From a checkpoint of a small transformer trained on Wikipedia: learned positions, 13248 steps.
MLP neurons of a small language model. Each row is named by its layer, matrix (up: input weights) and neuron, and shows model dimensions 16-143. Each number is 128 + 24 x the weight over its row's rms, rounded and kept within 0 to 255.
Before each neuron's rows, "fires in" lists the words (lower case) most often at its 100 highest values on Wikipedia text that the model never trained on.

fires in: "and", "or"
L3.up166 [100 151 154 154 131 143 125 115 112 160 130 127 121  87 171 153  92 144 128 128  98 110 127 134 146 135 133 129 131 156 107  85 131  97 121 110 121 132 166 151 133 131  89 158 155 126 143 105 148 117 142 135 128 136 113 155 132 110  93 143 126  70 129  93 103  58 152 107 111 179 149  96 105 131 180  89  96 135 127 102 116 120 121 123 139 123 116 161 124 105  98 162  97  76 126 143 158  73 149 129 125 161 117 110 147 138 119 164 112 133 134 163 155 139 137 154 147 144 195 127 123 130 109 131 151  95  93 116]

fires in: "league", "division", "nba", "medal", "nhl", "olympic"
L3.up378 [117 148 153 143  65 108 140 162 148  91 137 148 103 117 141  98 107 138 156 122 131 132 111 163  99 125 107 109 121  72 131 107 104 103 119 107 132 147 149 143 109 145 149 142 111 177 104 105 117 142 102 165 124 124 171 142 109 125  97  94  74 165  81  86 141  86 101 108 116 105 132 171 107 150 172 123 147 118 127 108 117 116 154 180 124 134  95  93 172  61 155 121 100 107 123 110  98 104 140 156 119 163 137 134 129 125 112 120  86 113 123 143  61 175 118 136 144 124 159 121 177 127 149 188 165 105 158 164]

fires in: "place", "medal", "third", "2019", "2022", "2016"
L3.up98 [119  95 182 118 119 120 131 144 110 162 141 115 146 115 110 117 112 130 132 117 166 143 102 112 156 176  76 138 137 130 123  84  90 103 159  98 123 110 145  98 122 145 164 135 123 112 145 162 107 157  75 151  97 138  97 116 162 113  85 152 141 156 115 109 139 105 141 169  96 137 141 164 137 159 140 155 109 147 145 151 178 149 127 117 116 143 118  78 143 146 132 150 102 141 120 144  95  97 149 129 117 135 141 152 145 117 100 154 126  96 116 100 152 167 167 112 132 120 120 150 151 117 107 149 118  83 151 101]

fires in: "and"
L3.up361 [ 94 141 149 143 142 118 107 143 159 156 138 195 109 137 152 121 182 152 146 123 139 129 104 156 149 129 127 139 139 129 104 118 145 140 111 112 117 164 121 130 128 130  91 133 155 176 157 146 105 134 149 118 116 136 151 136 121  80 150 171 130 104 170  94 137  89 112 137 127 141 148 139 140 152 178 123  94 113 116 130 126  87 108 152 113 143  92 104 107 124 137 127 117  87 168 167 156 129 191 166 141 158 110 133 155 124 146 159 154 140 152 134 108 181 118 139 113 124 155  82  92 135 111 123 110  88 114  84]

fires in: "took", "last", "first", "close", "never", "taking"
L2.up436 [153 109 125 121 135 137 128 163 104 168 134 178 129 121 119 116 121 104 109 126 110 128 108 119 150  80 147  67 142 145 117  65 180 125 131 134 129 136 124  90 139 114 111 170 132 121 114 107 143 143 127 164 167 138  83 150 176 128 135 105 126 175 159 117 169 102 152 134 137 151 160 158  84 132 135 130 135 157 125 122 134 119 121 145 138 144  99 128 124 132 164 120  97 104 116 155 113  94 148 156 150 136 123 166 154  84 127 164 123 111 106 114 112 104 137  79 119 133 151 108 141 126  94 177  62 105 112 119]

fires in: "but", "and", "or"
L3.up693 [121 141 153 161 133 142 154 126 128 152 117 184 158 108 142 164 141 121 140 106 157 103 129 148 141 109 134 143 133 105 122  61  91 121 131 115 143 144 138  96 143 130 115 141 179 150 151 119  98 122 169 150  97 129 116 146 115 131  93 124 106  88 156 155 132  68 143  94 111 157 137 115 149 124 168 137 108 112 131 120 110 139 114 128 103 126 114 141 147  93 113 142 162  87  94 112 141  82 175 120 132 141 127 111 136 151 124 151  90 158 173 161 103 159 117 176 104 128 139 120 150 147 144 125 118 102 142  59]

fires in: "medal", "third", "record", "game", "ptwc", "second"
L8.up170 [ 94 145 152 133 116 135 128 148 182 109 148 115 145 169 168 120 122  91 143 120 174 145 133 106 105 127  91 137 113 147 121  83 104 115 158 146 137 109 169 108 109 110 153 112  96 167 121 110 119 178 133 146 144 119 109 121 124  98 130 190 121 158  99 126 135  90 140 120 105 142 179 153  91 163 119 145 136 137 132 137 123 110 137 115 116 169 110 160 106  89 140 113 125 123 191 153 120 120 171 141 105 158 126 100 130  86 141 130 139 114 131 131 113 140 147  68 145 139  98 110 116 145  86 205 129 121 109 118]

fires in: "that", "of", "on", "for", "about"
L5.up61 [154 168 141 139 115 156 170 139 184 158 122 125 136 120 126 162 124 120 113 113 141 117 144  73 124 102 105 120 139 150 175 131 136  97 139 127  64 128 118  83 136 138  92  99 121 129 151 139 101 145 151 124 129 126  84 112 145  96 131 149 148 111  98 115 140 159 172  93 116 165 162 148 104  98 100 114 114 117 117 132 148 101  75 153 182 155 127 148  98 114  93 142 211 148 111 142 110 150 158 126 140 152 183  88 168 130 125 111 128  98 162 122 145 142 131 128 144 116 100 102 143 121 137 123 124 106 126 119]

fires in: "4", "5", "6", "3", "2", "total"
L12.up197 [179 129 164 165 132  92 110 122 188 151 146 130 112 154 170 113 121  81 167 176 161 146 107 128 137 168  98 122 118 138 130 126 145 113 165 118 151 107 141 123  97 111 116 102 133 165 149 105 158 127 119 116 106 140 115 120 123 123 139 131  95 110 119  95 119 133 139  89 123 125 159 127 138 133 150  90 144  91 119 144 145 187 115 119 114 125 113 147 155 164 149 124  90 144 123 109 115  91 170 192 152 101 176 137 137 128 160 130 111 129 145 108  98 172 136 157 106 100  86 112 107 127 121 162 138 109 138 109]

fires in: "medal", "place", "best", "championships", "outstanding"
L3.up279 [ 79 118 155 131 159 140 152 120 106 134 131 105 145 132 114 141 120 128 112 129 164 120 103 119  99 150  99 113 108 101 102  63  88  99 129 144 143 109 121  75 118 111 159 132 114 101 153 142 137 143 174  81 129 143 104 152 141 133 139 140 157  91 131  64 127 124 144 127 138 128 150 172 126 143 140 120 122 141 151 145 156 158  99 112 144 134 128 123 123 122 169 139 136  97 129 125 145 119 148 106 172 132 173 124 128 165 103 157 142 141 148 121 134 136 104 169 132 140 131  89 109 133 115 137 106  97  84 107]

fires in: "he", "also", "and", "then"
L11.up271 [149 121 147 120 123 136 130 147 114 120 124 133 148 107  91 145 144 126 164 124  72  98 128 135 181 122 127 163 152 171 135  98  99 116 103 133 127 117 104 105  94 141 120  87 101 160 150 130 186 125 104 186 113 147 141 149 110 164 123 108 101 104 143 132  87 116 142 119 144 165  93 160  95 163 149 130 133 131 131 105 144  66 140 129 137 138 154 104 117 106 135 127 131 154 123 111 128 108  92 122 114 131 148 138 135 131 120  66 127 136 143 146 130  60 132 120 138 119 139 144 143 139 126 119 114 109  96 140]

fires in: "world", "european", "royal", "national"
L3.up447 [110 128 119 129  88 166 125 120 128 157 108 123 137 108 112 129  61 139 130 132 139 155  97 126 123 158 126  88  99 120 118 126 135 125 124  95 115 146 166  69 127 111 117 125 144  86 180 160 123 114 153  84 118 135  97 107 138 108 105 162 166  74 114 108 146 118 110 105 134  93 174 187 119 124 181 130 138 122 168 145 177 134 109 148 129 131  96 140 107  93 106 141  95 154 132 155 119 143 119 160 117 137 145 125 155 122 128 153 167 109 191 109 120 191 119 127 149 124 151 175 133 146 132 172 153 148 149 138]

fires in: "with", "before", "by", "while"
L3.up658 [ 70 170 121 148 126 129 134 160 170 129 135 139 121 136 143 149 121  95 120 124 127 101 128  88 133 129 123 103 143 106 150 149 150 103 142  96 137 180 131 142 128 147 135 125 123 152  74 129 137 142 129 149  96 113 138 105 128 145 109 142 118 110 106  91 136 146 127  79 117 167 166 152 133 148 110 128  60 129 138 134 129 137 110  99 145 111 121 138 124 155  62 114 125 136 152 166 115  99 183 149 110  90 148 147 163 110  95 120 119 123 169 161 136 113 147 112 140 160 149 167 130 133 161  79 111 106  94 132]

fires in: "an", "anomic"
L10.up128 [129 164 128 147 141 158 142 128 132  94 128 119 123 164 158 126 154 130 138 155 131 133 128 130 120 101 153 100 141 121 114 102 156 131 153 119 163  80 112 107  99 130 125 165 152 152 144 181 101 146 102 102 115 141 129  99  82 121 126 111  96 142  95 123 142 173 144 131 135 148 126 115 118 180  76 121 117 142 138 162 145 164 116 129 180 179 112 136 125  82 172 121 160 109 101  83 126 124  93 147 166  82 155 155 148 138 131 147 111 168 100 101  96 106 144  81 145 135 128 128 138 134 129 194 102 145 110 102]

fires in: "after", "while", "before", "of"
L2.up280 [145 112 133 137 108 124 157 132 163 163 126 160 148 139 188 152 152 119 125 150 108 135 153  71 160  94 125 133 122 106 125 165 133 155 141 106 121 147 125 172 123 155 125 110 145 158 156 109 119 129 140 175 110 142 116 149 139 127  99 117 129 154  96  91 144 122 156  97 121 215 117 140  90 124 121 125  78 143 148 133 147 144  83 109 158 133  75 107 136 127 110 111 151 147 152 149 125  54 158 160 119 131 159  94 153 160 133 111 125 122 121  99 164 137  90  80 121 147 137 127 105 124 111 125 128  82 110 126]

fires in: "close", "been", "took", "taken", "placed", "direct"
L3.up692 [ 93 103 132 124 143 162 156 127 113 130 137  88 111 123 142 127 158 124 119 138  97 117 148 135 136  96 141  71 134 122  99 109 174 144 113 117 139 170 181 105 117 138 128 151 116 137 106 131 164 124 127 139 154 111 112 152 177  83 118 165 155  73 180  95 131 109 139 119 137 151 153 175 114 157 120 132 108 144 155 130 137 109  93 101 162 150 129  93 138 132 157 103  93 138 114 113 117 111 139 122 110  90 133 178 193  96 103 144 147 129 133 127 132 160  78 121 123  98 142 189 127 129 118 170 108 110 140 109]

fires in: "and", "over"
L10.up381 [138 116 152 146  96 141 110 138 172 151 143 152 112 166 125 126 105 139 112 140 144  91 108 113 123 125 140 158 156 150 127 138 157 134 121 118  76 130 132 113 160 122 140 188 122 148 121 139  97 153 140 128 106 139 119 131 164 129 140 160 100 148 163  68 136 129 141  92 133 181 136 148  95 122 166 122 101 127 109 109 134 111 187 144 162 152 106 137 144 171 142 116 130  92 113 127 152  78 134 177 118 149 134 144 122 155  96 116 150 193 141 157 105  74 118 145  96 142 101 136  99 106 100  89  98 103 107 112]

fires in: "and", "such", "i", "or"
L8.up22 [111 148 178 139 107 150 134 138 158 117 126 135 192 103 131 131 164 137 132 129 154 124  87 117 135 118 125 141 109 111  78  95  92 103 106 124  94 133 163 111 130 141  96 173 169 157 134 136 106 122 178 139 155 138 108 128 126 111 123 153 126 100 138 119 119  85  56  81 112 132 156 163 106 128 108 152 141 135 164 139 142 160 175 112 177 122 118 157 125  99 119 121  73  75 155 127 173 127 139 149 110 120 121 127 134 172 149 127 111 137 140 167  99 108 121 126 111 148 128  98 154 117 132 149 107 108  85  98]

fires in: "party", "league", "court", "division", "nation"
L3.up480 [125 164 152 119  85 101 108 159 153 108 135 116 101 125 166 114 126 125 172 107 135 154 159 143 144 156  91 131  92 127 125 147 127  96 158 115 110 145 133 128 108 129  92 176 122 143 133 126 131 138 115  76 110 135 102 122 108  88 117 125 113 172 125 107 120 114  85 117 121 133 125 108 146 170 147 131 143 150 125 166 181 131 150 131 105 152 109 161 131  83 137 128 113  90 133 139 101 131 154 162 141  97 113 180 129  97  81 133  77 121 143 163 111 141 123 121 138 170 123 143 191 121 108 145 137 115 128  83]

fires in: "an"
L12.up352 [159 144 143 140 149 144 137  77 138 161 134 150 115 159 108 164 141 121 133 167  97 118 123  98 104 109 150 113 161 133 138 146 154 100 112 124 150  96 133  99 103 155 153 124 116 104 144 143 127 143  91  89 115 168  74 143 121 147  73 151 125 128 128 134 113 132 120 141 117  94 124 142 142 138 136  95  91 135 127 156 171 119 150 154 139 141 130 116 127  88 101 133 162 148 122 112 123 118 121 175 137 108 138 116 147 151 133 139 104 135 143 145  59 100 160  98 140 124 135 125 133 116 161 168 120 160  70 131]

fires in: "and"
L10.up198 [ 72 101 111 109 128 148 109 133 116  72 111  99 140 125 132 142 118 133 141  94  87 122 144 119 143 170 126 136 164 130 110 147 146 136 138 119 103 129  91 139 151  90 139 109 125 133 131 107 144 132 124 141 119 137 105  91 168 119  96 133 116  94 182 127  95 122 171 138 120 134 125 101 116 165 147 121  93 163 110 151 132 115 160 124 142 160 141 184 152 129  97 160 153 125 142 107 118 140 126 125 140 107 144 130 147 185 138 106 148 126 151 168 135  93 129 130  88 146 143 147 126 127 108 101  78  99 118 131]

fires in: "about", "of", "on", "against", "sexual", "with"
L3.up579 [130 122 111 147 128 203 139 132 163 138 117 116 102 141 170 149 105 126 130 109 106  84 121  79 147  84 142 139 126 119 179 136 128 128 122 117 135 117 113  80 144 146 161  90 135 152 113 106 121 144  72 163 130 120  93 110 142  98 121 127  93  89  97 109 120 133 168 124 126 143 144 136 116  98 140 108  97 128 138 107 154  93 127 158 157 132 122  73 201 162 164 136 141 141 137 106 122 145 137 128 122 125 127 112 153 152 107 132 108 119 148 133 176 132 111 116 126 119 135 130 128 116 146  93 119 126  90 132]